From a checkpoint of a small transformer trained on Wikipedia.
Architecture: RMSNorm before and after each block, rotary positions, no biases in attention or MLP, tied embeddings, capped logits.
MLP neurons of a small language model. Each row is named by its layer, matrix (down: output weights) and neuron, and shows model dimensions 64-191. Each number is 500 + 25 x the weight over its row's rms, rounded and kept within 0 to 999. Numbers have three digits each. A neuron's up and down rows have the sign that makes its largest values positive.
After each neuron's rows, "fires before" lists the tokens most often just after its 100 highest values on Wikipedia text that the model never trained on.

L12.down268:471490485523516532504550523483442491491490501485539523522462510503492491502549507516496463466489473497498528495479505457517479529491467469540478500472450508491481480504496506517524475449506514498491486524481509508515504493497494512540484498514493490546462499490495460497497509533490463494517513482523466534516498506483510506483478502512463504464520511498476498469513515533454475477467
fires before: " ", " Total", " T"

L20.down108:512552540495532503528482526499558473537510517515513510510514534488534482531495511556523521518501480494520473471493481526550502480481483507508498486547474493537510522523476475467549451478500534500520531515503453493564554470470496492502495539472506510492472460478497487471505488502502483518513531468498543536504463446504505465509505494444521477500532454503540502505549463538496504533493
fires before: ",", ".", " |", ")", " to", ".\n\n"

L18.down343:524467469471461518508457505552504525525496515532468540485503506474521558528532480469507487498483470532515513521510529497493505480517474463535493495517521473500490491502497505532516516488510525555496510499499497504500486465444453484489460516475522508508511484485493484522489507472466505515528544476540476501492508509509499505545523516484495521516473517513537481492557420531487485532537
fires before: ".", " |", "F", ").", "or"

L20.down311:490482513494494508514450529513512496518508507510505522549470486507503504502474480498488514494501490480514462489501518500495449530543527517496560476488487496471478472500526496470521483532522542534438492478500496486511491500478535492521443480496495466498570472475482487518523485489525464563488471509485502471554479495518455516526511484491512530526468506518507506415470521494443480449479
fires before: " |", "|---|---|---|---|---|\n", "|---|---|---|\n", "6", "ie", " |\n"

L12.down220:505525500487511554501474485503447540469517523473511505480551499510526472496508512500473561525461501553508494498502478484481470470527523528489518524547488549504489498477498518477482469449502498486487498496471498476513440520458494545492491485484524516509476506539460482477499508479498489500461531480544499528469495478500492459481488464530495479488457482520480518515506489475466546514505
fires before: ")", "/s", "b", "^{", ":", " "

L19.down10:537514474496481499519453472468495471485516464473540494496523528523498512465492515534551473515496490498512500531519519512458508446521493456524493479478485481537471513510501547485459502513486525524522512454485479514456494530533492517519479553526509478487504496454524554487497515537519498518521476456505500480469516519542486493462539486521502513476485497550472521493505460535501528532487
fires before: " |", ",", "ats", ";"

L19.down373:511528495498490475525466449473492517479470500532484473552503489500545520499475494485466470509518508490482515487520519502493489511505488480494527524472477433438483519462516425498514536513512540524505530492469514492537505507526545514491475484516482524517476495517514500498486481479483558523476554494516492488504522480501510529499507498476484496516529505508482518502528497490498496484475
fires before: " (", "%", ".", " mm", " cm", " to"

L11.down314:530511433465555513537538468505506510526488502463479511466510519496486491492477529493543498526509511490494450475487499557462518537492511481458488493479462500482536491508530545520511547496508511515491486498465488494474519505458481528524545531490503510506519492495505472479517491479501504526495499461548517462505504499523441503506487506505474508551498453520478490480515480530493456535473
fires before: " ", ",", " and", ".", "at", ".\n\n"

L17.down343:475499467473492485494515510557498500495501488480455558482525524492482500540493501512481497507487538484498493502501505494526493484542507471502535488512468460472478514485497480497518508495490443503448529528511549490500477518511511479523470512536466544482505478531491488477469488477502477515529498539509441493455484480484466515495519519542477509483483493502504522514481508517531479543461
fires before: "-", "|", "ines"

L7.down162:528511516560533523507533527515441502520472470470501494492519499526497498540501501536524536492516502518520493512497518540516463550498508457513507502516498509539465512522522504464510498485491474510464512509508534470517542520466523480550481542513502521473470526524459512475530453484512496503535475505563514527485503496498491470456472469474465495511504518538461476517514483507472506442452
fires before: " ", "a"

L16.down101:531554498527498492491475473524496535469515522499484500506512495516481493557510501513492535475474529498515480496451521487504487511505538504495491510527501482473460524503456491505477503446539471515487492503496493478513446471497490534515507483515559533458484495551460524479462511477487513474503511444518560538501506498468502501521547528501509510490527505513522497500492440491544510533502
fires before: " ", ","

L11.down86:522498495520525464477509492466512482492535489494481508487479490513531456501502521485516441455470461529493542519484476486454530528518478505492479493504540473519552491496456495540532469517480488483534513482513530449510543535539474497508495492467525532504492529471505493500535515497490548487507485459541524497506498486526464534464463504492539528533503513525487470483528509499481484478502
fires before: "E", " |", ".", " E", "e"

L19.down264:492464491511508529510529516529471481490529507479569492512522507492477467518493499492485491466519490473461492521544471508526534488507498471465508502532463488506489460487503470538480554501504558483508497513548501528477482520485527541521514468518491511500511502510521493499469472544495481475472502485498457534493489550473535539479472485513499512524488461455508508505505535515473514449537
fires before: " (", " |", ";", "'", " "

L7.down298:493502525489434493481462526465498524485476512482537520512464526476487502432496543465490483461501496545486479502497505525512510484512502452482498501496483519531518493530511493497519554503524495522517537482505493525479466526527498499479518480496492520539546443494453480468481509499478493547518496490526464562469474505519508540477529507492487524495463469483529526488523491525531520461562
fires before: " |", "–", ":", "ine", ",", "ian"

L20.down340:581506499485492475531523513479499463501502474508510489497514484549512480480497521512473516496489490449533501515513501486506489466514460492499507477525511491497461501544512497488485458538454457505526509476476492499473505473530482468510461465497464507502499548492529569506547502478504463493516525498492535483517486526481488469481546488525505465508497522492512490481471492521538487498518
fires before: " |", ".", ",", ":", ".\n\n", ")\n"

L19.down191:497464459467544496500493548500451549537504499470494515521509493544465511468546476515514505497526471499442526464504517532480470468513515505519510455503498478493496497526538523515450559535474465472480470500493524575488452490493512452493516486519499501444526468550505470512498471475480479512499495502539463499505484526494503531526482495519505532486504526514513517455485506511522524484498
fires before: " ", "0", "1", " |", "2"

L5.down72:550502483483514498478483519542481530489483519493498466545515472520476503507473496511505506479509527531507504527509544542497516474547514483491505485505492482543504487525483479509529522546481467504474482477528511539452500495512493469483440527486474496486507487536475467463517512479523490562522499494529440543478493505487445526554539494463496522452516497485542513520517514543488510494503
fires before: "|", " ", "er"

L5.down44:519501480532501480472470509520497521486520506543490441504530480436439479495486495524522527484490515495548499484503529488498531568481505517503497510479489513490477533505502489518511449528530480507521539527488443484518471485505502501484478513512523516489515506534483481505509498512516518508533462490484514515484474471476498448524515508508539531501503495486523502513534528546487469494484
fires before: " ", " (", " and", "$"

L6.down282:506553492523466517477494504524508528516482524494474567530476518483468529503500520503506475522511525502533476519447511478472530490506470489499450485506511483497455476546522477471483487501507453492502452512447478459534498516489491524522486476485502458567511471534490488476538532525503502502511482460517530488514499481470523472484538548523538507482478472499514501530490533495539473515475
fires before: " |", ",", " City", "er", "\n", "-"

L6.down345:519494543504508499456553492516524459500512525493487512503521516501496478488502494479517503492491519523510478498467478517459489525490493513524518518496546506540486491496458475521523480497497502434492512496489509466492508515527498545519535452501500451472447497493522500482479517481472519506491468530527489545503486524486513518454496488462520498512472526509513457476442504502464528465466
fires before: " ", "e"

L19.down13:555530508503498525467493488493517488537548462470519520517526447520491474479530478504472483484494483496494499491492503495488475487531492490509536540511513475518492497485506502477557499418506492504462509502486499462521460521461524527503513527509531510504524536479496527519502474463452497489457543469503476573481497525500529500478521510490479544502487500510539498508552442470458488484517
fires before: " "

L8.down207:497488472502466473501498482501468460524512557498553520482488524495533505491479495488515501507498487513513479516481456506447497552528468516490516503481511518514497492531491438467468519515503480526455460510460485514534479484493486476468485510511535538493492467499512518501516503456491493512467453510500522511491491484467545502516466517517501522480498509508499447535535487519512481485501
fires before: " |", "\n", ".", " -", "-", "',"

L3.down269:525476519449420524473502517509456492511504458464519474453511459526456507479471497492499489492569512515479511527485519492524497435489503482495497476523512519548479504503465487515529547459533488498541480497520476509481502533510482492520450525480509501523520509515498475472487456528499503494508530500530492512530510528499490481509522480517486502499508525451498536538522515520513469456562
fires before: " ", ","

L10.down3:511483477539505474490520500510496482491507476520464516533520486477528485474491497546500436501494479498502472530500521498501514490552516507505503482520504511525467475475529502502492538548551528496496500460497509502494466522497509519487436552441507507541460476493472479428520504485512499536539512539510465525486495555504507501507520476518524537502492503499519488511510532492462527471483
fires before: "|", "19", " a", "20", "18", " "

L15.down194:491556536530527481494538500444478502483518526519508529508486488483455499501513491502529528513523510503497482490513511463473491509504533468515477506504520507510486496471489475487464533484534518516519495473502451481526492500493466500474466540481524505462532534520495458511545532460497495485519521557537504563498416477500504464523496481491502458481498505497475494531506524489505478489481
fires before: ":", " a", " |", " zone", " the"

L11.down357:484455484518557506518500464480510489527487535499525539521528510511497515512490505525476438524485537491516485485507498522541490474522522491513475523487532503513487492546489506520472492492496503538519502515513527477498519479526500497502483526514496485466535536431487515531493475537494536532506498481479475538501525465569523487470526490493466517527493520523504562503506504541522531486530
fires before: " |", ".", ",", "\n", "4", "–"

L17.down348:519535512474478501500474460518469524533491479505511519502511518464499519501508510466493491495446463494503494506496444495475476541474480453506520529534468479500484557481483482484483445496497518477516496501460491491535518435527504493495468523517490576463498515487478465515445508493481477507506529485487492517490497468475476506519486472482468549505527527559522467525547482522501475462481
fires before: " |", " (", " |\n"

L7.down305:517522563548515536483498475493494495510499481508569493453540506545481515522490501543501495512492516494549471469471456522510500517514513480540491457486461495488457501500495471494488492498504517520489488467528520508520454537498480537540473499486492464491506495534515493494522502486531515468493469471490509511514527515501533476485525548474542522548495468529502463506483500509503489473507
fires before: " ", " Me"

L3.down217:510496501536510498539493481476514498510507522489487485469514476539456477515558509492526501509514488511511457551531520508521533467496490532499467515538476487534475481494524510496438507502459521491488444514448511537469470496477490492469488529512494469477505465470511505503512469542493504548494532500492472502483510513515499518450522524511499487463532465499542512486503477532525524453477
fires before: " |", "R", " ", "–", ";", "ers"

L5.down222:506550481504504464528489498489479474484514513492518499547526475462501501532530493479503527441528496485496530508464493497538493527509454501544447466502459547498511529489523514510457493513520514484517523476495480513525496511513525520553513511504522526485489472527587471520479512523494516488523492479493485492458505513524505531528475503488497516441459487514469516522502508472486467470499
fires before: " ", " of", " \"", " Sh", " for", " The"

L12.down300:528498489530528494480461520443460466514499533533526475523536502478507472504502526468534502466515517471472469492520471508475476524521514507473551507515464510480503532481493500473488470517497462457472523533469488512502463510505509521485474495485482548481534473461471478482494561462496474501504552489533471489517466497493467481513460461463474446485475542490477464524495502511497494484514
fires before: " |", " and", " |\n"

L16.down19:503520484468439521500491473501542525498520485463495528516513483530445481488495551519484471493487524508519504531537558518463525497486495473515481524497483454547501444546503504510539507491483480515508529464485562493488453532466525512491489440514502492520487475534508469482538551447504474509472520507487528482497465514525518482482500532535512503488520514478524533491505493488512531516547
fires before: "–", " |", ")", "R"

L11.down196:490505515505479537519466467458480512487505517463505476551474479460490507450479484489494496456520500520535557462466514481508526504537518486528493490483537547532509536510500500486570508465469507513527526535492487508513456541477478502470534526519501492493501505489485500513469501483532470579524503479510512516468528457506498519480562474514463501564504496545489464523496525498491501513521
fires before: " |", ".", ",", " |\n", " in"

L14.down349:523488442485545507474528514482503484499525512506443501503510493493488480506474505492480537488520476506486506502531510489494519521494517497497499494530497490507469513539489488514509463545517503490528491501519452554524477516476503548516519496543507469493520518520510450472470484438492541523512506520534504489458526513504449519518507535491525492506483479478447523525512481488471471495514
fires before: "-", " and"

L21.down290:522502490502509529481491524532518451484524545492499492460511480517507499504448459471487502494514513492478505521494516515456542558514499527531492510490546512538521478455482505503505497485472505485466493513494503415495475494467497493521511457493499522476513501484493528471501480483491484539516499505492494480481479452512491470467498526486514559520525490531469463489508505495498537475565
fires before: ";", "%", " ", "Cl", " h", "\n"

L11.down337:462485474527515490552509526470541495523477499502518487537500513494502469532508460527497463480501486482536446479462484507495492493531505527482533458484511510464493474489517501525518462498483533476467492517456506489504461476534520503498460473463479538483480514454539506481513495491509489519495492512471486493464481493493532484523536522530554469492516508450493480476509498530485490476492
fires before: " |", " |\n", "\n"

L11.down173:498512527501471509514446500478482459511540496518507499488550485523543508504508484523493509518545493525478520523519535473541469446505520502543489491543500526487482466523493513510498530503489451511505510492471553523479491446508537525484508514477515503526494471468488509538547471488497526487530502493498488499506519522511498452473488476497517522507510466489493458474471457535479541549486
fires before: ",", " ", " |", " –", "isl"

L18.down351:477521514540516536465495516471495519487584483472480482488497522454470482475535527504501519483495496499516492475518484478486480511459563490493487470481502497529532510488447497511485530487457554569481495515489478504493515494494466484478537501501469518492561545470476503500507499491485531455519498470527499525504489505503506478519554506510507490487481490492494511521514485540510503469461
fires before: ":", " ", " |"